From a checkpoint of a small transformer trained on Wikipedia: MLP 448 SwiGLU, no biases in attention or MLP.
MLP neurons of a small language model. Each row is named by its layer, matrix (gate and up: input weights) and neuron, and shows model dimensions 96-159. Each number is 50 + 10 x the weight over its row's rms, rounded and kept within 0 to 99. A neuron's up and down rows have the sign that makes its largest values positive.
After each neuron's rows, "fires on" lists the tokens most often at its 100 highest values on Wikipedia text that the model never trained on.

L9.gate109:55 58 53 40 49 53 54 43 57 47 63 54 63 55 59 65 49 27 65 42 52 67 45 57 42 33 46 62 34 57 69 41 58 63 55 51 58 58 53 67 59 44 42 48 34 51 48 34 64 46 60 52 59 55 58 52 58 56 37 50 43 31 62 59
L9.up109:52 42 57 45 50 50 49 45 38 54 45 51 45 50 59 50 52 28 50 47 49 65 60 37 62 51 42 27 46 41 41 52 55 45 64 41 43 47 43 49 51 30 60 41 41 52 28 55 60 71 35 40 55 51 62 59 49 49 54 41 35 66 73 35
fires on: ":", "-", "."

L8.gate151:61 46 47 47 56 53 46 46 45 54 59 53 49 48 58 45 47 49 50 53 46 46 42 48 56 60 55 48 45 52 43 55 54 59 43 56 49 40 46 61 47 63 42 61 48 63 40 29 54 46 47 67 44 66 45 54 46 46 59 51 43 48 52 47
L8.up151:51 43 29 61 62 40 42 46 37 45 55 65 34 41 32 70 49 61 65 61 40 41 57 40 64 40 48 66 62 45 36 61 50 45 57 36 53 49 51 61 57 58 61 48 52 55 49 21 63 56 56 51 47 53 44 41 54 40 65 47 50 25 57 42
fires on: "\"", "n", "o"

L5.gate20:59 52 45 32 46 56 47 33 54 57 55 40 38 64 61 51 67 47 52 34 62 44 52 46 52 64 66 27 65 46 46 66 53 46 50 47 59 62 49 40 45 57 56 54 62 39 34 50 42 59 47 26 59 52 33 47 42 41 36 37 60 27 42 37
L5.up20:48 42 44 35 39 37 64 27 57 30 41 42 48 49 41 37 66 48 57 66 52 43 65 46 47 44 57 30 62 59 47 31 49 43 49 35 46 54 40 53 44 59 56 56 65 49 44 39 63 60 29 57 55 49 42 41 51 44 52 46 39 34 52 46
fires on: " which", "ly", "ally", "ately"

L6.gate185:52 29 42 36 51 59 45 48 52 34 63 43 49 58 50 41 42 37 45 47 53 64 37 59 45 47 47 38 43 57 48 50 47 58 48 70 55 43 51 58 43 47 45 38 52 49 34 49 65 68 48 48 43 34 55 52 45 40 51 70 49 51 50 43
L6.up185:51 49 37 44 47 55 37 35 45 54 60 69 41 61 49 58 49 48 55 48 39 54 58 41 36 68 60 56 50 52 41 46 52 53 52 53 65 61 51 58 28 48 36 42 60 43 30 52 61 62 35 48 51 48 53 51 44 40 36 49 61 49 52 44
fires on: "g", "ver", "el", "ar", "ed"

L7.gate88:56 61 47 41 63 63 44 28 64 60 42 46 50 63 51 55 52 49 50 51 47 63 51 47 52 67 32 59 62 40 50 50 48 44 43 42 69 48 52 47 36 53 46 44 57 48 40 20 60 36 40 51 40 39 64 55 51 48 39 48 45 57 59 52
L7.up88:38 31 28 44 37 42 54 34 58 44 59 51 42 40 47 55 50 36 71 51 46 53 58 49 62 70 50 51 26 49 43 59 63 52 62 49 50 41 47 33 65 40 47 59 61 54 45 35 40 48 48 77 68 48 55 56 64 39 53 49 34 45 53 45
fires on: "le", "e", "id", "\"", "at", "y"

L9.gate309:47 41 52 58 40 37 61 58 61 36 58 70 69 60 57 61 54 28 67 51 58 71 50 54 63 34 56 50 50 44 66 37 42 53 53 57 50 49 46 46 55 37 31 42 57 58 46 39 47 64 45 52 56 57 48 36 59 51 48 50 31 36 55 51
L9.up309:52 46 53 51 53 48 46 52 49 51 31 54 51 75 49 55 41 54 54 29 47 53 47 38 32 63 59 44 55 59 40 56 41 50 59 49 33 37 42 50 58 51 68 47 52 49 30 48 57 43 53 57 58 48 21 62 46 57 66 42 56 60 59 45
fires on: ".", "ill", "r", "ia", "ult", "est"

L13.gate93:63 62 69 39 59 48 50 49 44 38 33 61 51 53 56 54 59 64 55 34 66 60 39 58 62 43 45 49 54 52 68 55 37 45 58 55 38 67 57 72 65 45 49 43 38 54 52 43 46 52 47 54 39 46 56 48 31 45 50 45 47 52 36 55
L13.up93:52 53 49 42 49 66 42 47 58 55 22 49 56 50 66 57 47 53 72 40 74 57 39 42 51 33 53 52 43 49 57 51 66 52 48 67 54 35 58 65 59 58 47 47 48 59 63 39 55 52 38 65 59 64 70 40 41 64 55 50 53 70 47 64
fires on: "ur", "it", "I", "und", "ill", " company"

L10.gate323:51 53 52 45 55 36 41 38 56 27 50 37 60 50 57 52 58 53 34 45 64 40 41 39 61 28 49 57 46 61 51 49 58 46 60 38 56 49 48 66 47 68 34 40 56 61 31 42 54 39 32 52 46 50 56 31 52 39 53 35 59 47 49 51
L10.up323:41 58 60 35 38 24 36 43 42 37 55 47 52 46 63 37 22 44 56 49 55 76 41 67 52 59 67 55 48 57 54 35 49 50 50 60 68 44 50 58 58 55 41 47 50 57 37 38 40 53 46 44 61 65 61 45 35 43 46 51 39 43 59 45
fires on: "st", "and", "h", "ap", "t", "ast"

L4.gate212:48 43 55 40 19 51 56 44 46 58 40 78 27 53 52 51 54 61 41 59 67 46 49 48 45 61 78 52 36 48 48 52 50 52 51 49 48 63 37 53 50 59 69 39 43 55 46 71 37 44 43 33 43 53 54 58 35 62 46 50 45 51 63 43
L4.up212:50 35 37 36 22 50 48 53 43 50 47 66 45 35 54 49 42 41 43 44 51 74 59 55 38 56 46 64 69 52 60 53 58 66 70 50 56 55 48 54 50 54 55 43 41 46 50 34 57 45 54 35 43 52 51 51 33 52 47 47 26 49 62 47
fires on: "G", "ce", "or", "SP", " information", "de"

L9.gate251:53 57 47 49 52 54 47 33 28 35 56 40 38 49 58 54 64 49 41 61 39 28 42 52 44 37 60 50 54 34 29 50 70 60 53 52 37 55 34 50 43 51 42 51 51 46 64 28 45 46 40 57 59 58 45 49 39 40 50 41 44 72 71 31
L9.up251:32 44 54 45 67 61 40 45 35 50 43 58 52 27 56 55 50 60 54 40 52 46 32 52 51 50 42 51 42 67 50 45 48 64 65 48 49 36 48 66 56 42 57 47 67 62 47 32 55 51 42 57 48 61 54 46 56 32 46 49 30 51 52 31
fires on: "\"", "a", "re", "on", "f", "r"

L5.gate223:40 53 61 53 61 50 42 66 42 36 22 37 76 60 69 46 47 70 54 54 60 49 46 57 56 42 49 50 47 50 55 63 59 41 58 38 44 36 48 35 38 49 51 55 47 45 45 54 46 50 57 49 52 52 43 41 47 40 50 38 50 62 56 41
L5.up223:50 39 59 54 71 26 67 43 43 48 47 34 65 56 46 40 48 43 47 55 62 51 56 40 48 56 62 63 55 53 47 70 41 50 64 46 39 36 47 40 48 58 55 54 44 59 48 84 42 62 53 46 48 42 36 55 60 42 38 51 55 49 57 56
fires on: "es", "ates", " Soc", "sc", "est"

L10.gate81:64 58 55 42 47 52 37 53 42 38 48 41 55 32 45 77 57 43 65 58 58 57 52 72 56 65 50 60 46 59 45 56 62 62 50 41 72 48 46 30 42 57 50 49 52 51 45 35 51 37 24 49 45 44 35 42 48 64 61 47 55 48 71 34
L10.up81:38 55 69 26 54 54 65 50 64 48 45 58 58 52 63 69 65 37 50 50 60 61 43 46 55 57 46 56 59 60 49 62 43 52 46 30 55 33 44 41 37 48 50 54 39 48 46 54 41 50 63 41 52 21 52 51 50 61 43 43 24 50 42 55
fires on: "\"", "ar", "ree", "ro", "ography", " released"

L6.gate193:53 39 36 54 63 66 52 52 46 42 46 69 44 67 50 61 58 51 42 54 43 53 48 60 51 67 50 54 61 54 53 61 45 53 59 50 48 55 57 28 44 49 52 52 34 50 49 58 65 53 39 48 38 55 49 61 56 36 64 48 39 47 50 44
L6.up193:46 60 55 13 65 55 57 51 52 51 60 53 39 71 50 56 59 57 43 50 38 68 50 51 59 49 55 58 54 63 41 56 44 64 44 47 45 54 47 40 53 60 53 53 46 43 47 48 58 28 52 53 53 62 30 30 62 34 37 54 37 49 58 39
fires on: "\"", "g", "ar", "7", "t", "G"

L5.gate201:39 55 52 51 52 47 43 53 51 38 62 51 50 35 64 44 39 51 42 58 59 48 61 42 64 41 62 52 42 40 49 66 49 39 38 36 49 44 63 41 62 48 56 66 54 60 45 36 44 41 52 79 51 42 44 45 50 51 45 43 58 68 38 33
L5.up201:41 50 44 55 69 56 66 63 52 58 60 52 43 54 42 54 38 48 59 69 60 33 64 46 42 54 61 54 42 57 67 47 64 30 67 36 40 54 56 59 64 36 52 55 51 56 59 52 43 47 57 42 41 41 36 69 46 37 49 51 44 53 57 58
fires on: ".", "s", "t", "b", "ated"

L6.gate229:50 56 44 55 52 59 57 40 56 40 44 44 45 24 54 62 80 35 69 42 38 47 54 20 46 50 36 40 46 46 41 64 47 37 51 53 38 57 41 60 65 43 46 52 63 46 43 48 50 41 40 32 47 45 59 59 49 55 38 64 46 37 49 58
L6.up229:36 76 57 51 59 75 61 18 49 53 47 42 50 43 33 64 42 33 60 50 43 63 33 42 49 62 47 59 40 48 48 59 48 37 80 70 49 59 48 63 52 67 53 44 47 45 60 63 53 67 54 52 48 44 53 47 52 48 45 44 40 62 61 63
fires on: "in", " ", "id", " election", "otes", "an"

L5.gate311:54 58 31 35 54 50 51 42 67 25 56 48 38 59 42 67 62 40 52 56 47 69 66 58 56 60 45 69 62 49 56 41 52 53 62 54 78 53 46 33 53 43 58 52 52 51 45 37 70 54 25 54 36 57 39 35 55 56 43 60 37 45 52 54
L5.up311:60 52 32 55 35 47 56 55 72 33 53 55 21 64 56 66 58 48 48 50 48 54 66 45 39 50 52 55 65 51 44 47 34 60 53 44 53 50 57 37 52 46 64 48 51 53 29 39 59 49 34 49 46 64 58 51 62 53 42 57 32 30 60 64
fires on: "\"", "19"

L9.gate434:56 44 56 53 71 55 56 53 28 56 42 51 38 47 43 63 60 30 58 43 46 65 41 53 59 48 56 62 50 53 39 59 45 61 56 50 59 59 57 59 55 48 60 40 62 39 56 48 20 58 49 55 24 66 39 40 51 55 48 37 51 76 43 36
L9.up434:66 40 52 64 60 48 51 60 48 74 40 59 45 40 54 59 58 41 53 44 47 70 63 41 56 45 48 63 53 46 47 46 57 67 59 55 57 50 43 68 82 51 49 51 64 36 54 66 45 55 61 47 40 49 50 37 49 44 47 69 56 39 53 40
fires on: "-", "or", "ry", "re", "ents", "y"

L5.gate295:39 26 53 38 41 59 43 49 43 47 40 37 32 48 44 46 50 55 39 46 47 40 34 58 66 39 47 51 53 47 58 58 45 47 57 49 59 46 45 40 53 63 64 34 38 73 51 43 39 61 55 67 43 42 42 42 32 39 36 44 52 37 51 51
L5.up295:48 33 59 54 56 46 54 51 27 48 40 37 46 43 44 45 46 46 39 51 54 49 41 51 56 45 48 52 48 41 50 36 68 49 49 45 47 58 56 52 44 74 58 60 39 77 63 55 41 47 54 74 40 42 45 37 40 36 29 47 48 40 65 49
fires on: "he", "o", " We", "we", "e"

L5.gate170:49 38 50 32 42 53 45 54 36 43 34 47 38 57 57 44 50 44 48 49 54 44 59 63 71 54 49 49 39 53 57 62 58 50 57 43 66 65 48 48 58 36 52 47 57 58 63 58 46 54 56 85 42 39 54 65 49 47 28 55 51 53 61 36
L5.up170:46 41 49 36 57 51 56 47 42 37 43 34 55 56 32 45 47 42 45 33 59 57 35 39 60 39 48 54 47 33 59 42 60 58 61 49 56 59 53 39 54 57 52 44 26 66 44 43 58 54 74 52 53 27 37 52 61 51 51 45 36 66 70 37
fires on: "un", "he", "ig", " we", "h", "e"

L12.gate59:35 48 65 55 62 52 50 68 34 50 44 59 68 49 55 43 54 42 59 56 47 47 56 44 67 56 60 62 62 51 38 54 74 41 48 53 66 40 62 46 49 40 48 53 50 65 37 44 47 43 56 53 58 46 44 49 57 50 49 49 61 48 41 43
L12.up59:63 42 62 46 62 35 67 69 38 52 48 61 63 40 55 37 52 37 53 68 59 49 40 58 53 54 55 67 51 60 43 53 46 42 67 56 40 72 28 44 51 27 37 53 45 59 49 40 58 61 48 50 30 45 46 43 58 30 45 25 58 65 45 51
fires on: " f", "b", " w", "t", "g"

L9.gate321:48 62 60 52 65 55 47 50 34 53 44 39 41 72 44 46 68 40 66 46 54 36 27 62 48 60 50 49 63 40 38 54 40 54 54 58 59 57 51 49 66 37 48 61 46 53 39 53 36 57 64 45 38 49 37 56 42 55 54 45 60 30 56 36
L9.up321:50 44 41 47 50 21 42 57 45 56 42 56 27 40 59 40 41 54 51 51 43 38 65 46 47 46 49 41 58 53 23 41 57 60 62 63 43 48 58 60 52 60 87 45 53 63 57 54 24 64 49 52 43 47 40 64 46 41 43 58 62 55 46 43
fires on: "or", "r"